config = dict(
    n_layer=16,
    vocab_size=8192,
    norm_place='pre',
    norm_eps=1e-06,
    parallel_block=False,
    init='normal',
    init_std_o=0.00282,
    optimizer='adamw',
    lr=0.000867,
    beta1=0.95,
    grad_clip=1.0,
    warmup_steps=484,
    final_lr_fraction=0.02,
    batch_tokens=65536,
)
MLP neurons of a small language model. Each row is named by its layer, matrix (down: output weights) and neuron, and shows model dimensions 0-255. Each number is 128 + 32 x the weight over its row's rms, rounded and kept within 0 to 255. Numbers have three digits each.
After each neuron's rows, "raises" lists the tokens whose logits its output raises most directly, leaving later layers aside.

L11.down1516:151107132132184092100036136108104084138136143132118131150178141155180130131116188143196094143138096146149193161136148205105106094082138141132081131074135142150091160100104124135159079121112092113110139165137117139111185176102108142154145151118052117081155130165098041074196067111141162139104092198207087120150152150132094151158133140143146125182128151085173113139115088177088146088161121130078091184125164163150125101118112119161125147076137117067124165145113165152181061142123127139127123165101171123157100137165137073112155135122158151149102158144161112086083161151087103144134150089106176092109131146106160118121127136175088098078165173140147176174096161118104136182142189086158071151179067150169089104096092156135135115148091161087170047144155119154115176127105100
raises: "ferred", "ever", "per", "ver", "fer"

L11.down1279:142167119104112108137133177175150119215152086122087125136163157119156139139114130106094134150120115129169159145117126114123102137150158101120156105131181079214140192135141095109112152100156124108104091129108055168126115124108104139154117157107077143107125129102112152195138080152161129154128156140128096066085131099099112144118169122101121110119169173145134148121128063106068167084100147172125127145129085153136147179103118134096111102163125166125188135120162102125124097148099136111061103141147032131105120147158135124097093153098185113107142159140086132136113160183158102100110072153131113116130127141149153117127104179151169139122045135181157149184106144146149139172244125164127097109165129164139124174168105129131091130185104137175105099104142167163093118165174095
raises: " would", " were", " occurred", " had", " came"

L11.down1108:116175127198144118150146115139148134122148136146080116140129134120188096144089106168113126140109119166098042163175158166076136140131091138071105151090128159180202156089073081163188085086169119070102124102134227094146051179167140118128126152093163153122104147110163159105079165129171186105098118092096093134111166086135139124164127073105112170137076124116121086106122140093101138128143128122176116130109135098122103146106138129129145097166195067079121150135125135139141142142147167183068058126126136081158184151086139095171138113043139158124191118104102101132102154137057144082162167121164149119129151143102103125161161146158145117146144176098115079152130138176155131126151110097180143101120169149181146144196151140109127074147153110165098079145077108115115144072137154
raises: "Gr", "L", "F", "D.", "As"

L3.down830:102130102142095149090128112148130097150130168189162130104202157116148111141108203128098159124111126118119152126140142182116157169178130134179121182118118101114120115108089111144055098187183121161136120133150128172221084106129194123136080107152125076134131183112132130132178091125065178085123105172138061130114173085161174167123159086102137114199040069176118123079101164137117105111119088133154148169172141090197135158132164118114114133091174106077117112124127138104137086136094139063168139128121128170159159142191089103154106125087138103181059122108183111120122115133077143083153163124117181133142133111128162162094115167163170114187139181109166130124106150117128137187166080119048128174115150144134104166123124135172085134209151128149157120130125109164108130144134181
raises: "ure.", "es.", "ology.", ".", "\"."

L12.down513:126151164133138133075091137114106113151140108125102124157097176152152152142115146125105122150105129134135168154134156130102098185117173109089125134118128077136127078154141096150145146157181100137109131106121114165092093132147186113160146157122125107161152114079148100147160093099059101148109109195026186175136102094137096140068156117149079085070137162127146197150110095121125133151117084086080141102156101104097142130153114113137118140154142107134131145089127129197125156122158135112140224104135189169198077203094159079090158136108118108123161134132157127177131104117093059087124153145150170105160090205148175142068122074112180122138159131100110136140156159079125109134110186092158130088165090101167159129103108158182159112148088127139143157187109102112098155089120134
raises: "7", "59", "5", "9", "58"

L12.down732:173135129095166161185131077148147117115051102112153104132144138134067117137139189124086168168176104115119111120123188159090168186179159092141172130155090119098165133092078140072110145115151134146174096107149146119087150143159128180124146114123132120123136179107129147074138123153138126125149100119086189138125061149147155098150119112137105203175106082099091164093150145110107083160193093130151118125087105084135132110164097099141170111054106135177133166106100088120154111129158133099140121167138145182111176108091081134073155115141110103171127131118146104119147115112148141057182150084134084158172176137119119144125144136181124163192152132104174126138125226096087150148110144163172089134114055122170132110143134104184068096136139105066105147119156135122146108110131139
raises: " with", " for", " against", " within", " outside"

L12.down1275:094129112135173098126128112082129128111128079155144088141139179129107108144094078154133124164083151114175000136146128081119079102131102099120183145107128130165172118088132104196189170115152112094107158086124220076151100155180135134115092154079104159202169191041084147126096143110100197139167141153072110174098148126101184144134107123180128134136125059110107108157112178139129144108141165136093114099136095117121127146111140134109208114170135167070144118158111094092093162142129135084141084109135131119139130119143144054177160040128112153190124116080100152137056059122148204135129082144190169108202147096105154113097157134145168156086133103196108111128162135138120143146107153126133102117098136118112108112091117109127099155125159119145066094159167102098149105114134133
raises: "D", "R", "G", "A", "F"

L11.down1360:178086180186138107145189130147101124150154094122101146150089122089143112172247094172153144106102065141114111152118132177178123169138105172089105095132140132102187140130130116119105118168133077124156104139107083107097088055152117172109154106157126123053126129135086125115138110119094132101153141122147143171089105052129132086079150096131100128096148039138153177082112160170054072143130064032122053125105156062158107115087166126134160125146151153115215157131182134176203149146175146168146155166075168134095156106093118107114149106121143088197153149138089071172105129094102107150129105153104120067091095140101124139101057112142082119153108185170142083142037080114095122100111099103142132120152140119172135125142133120137125121148120174153153111151084069117127109125091147
raises: "2,", "4,", "2", "8,", "3),"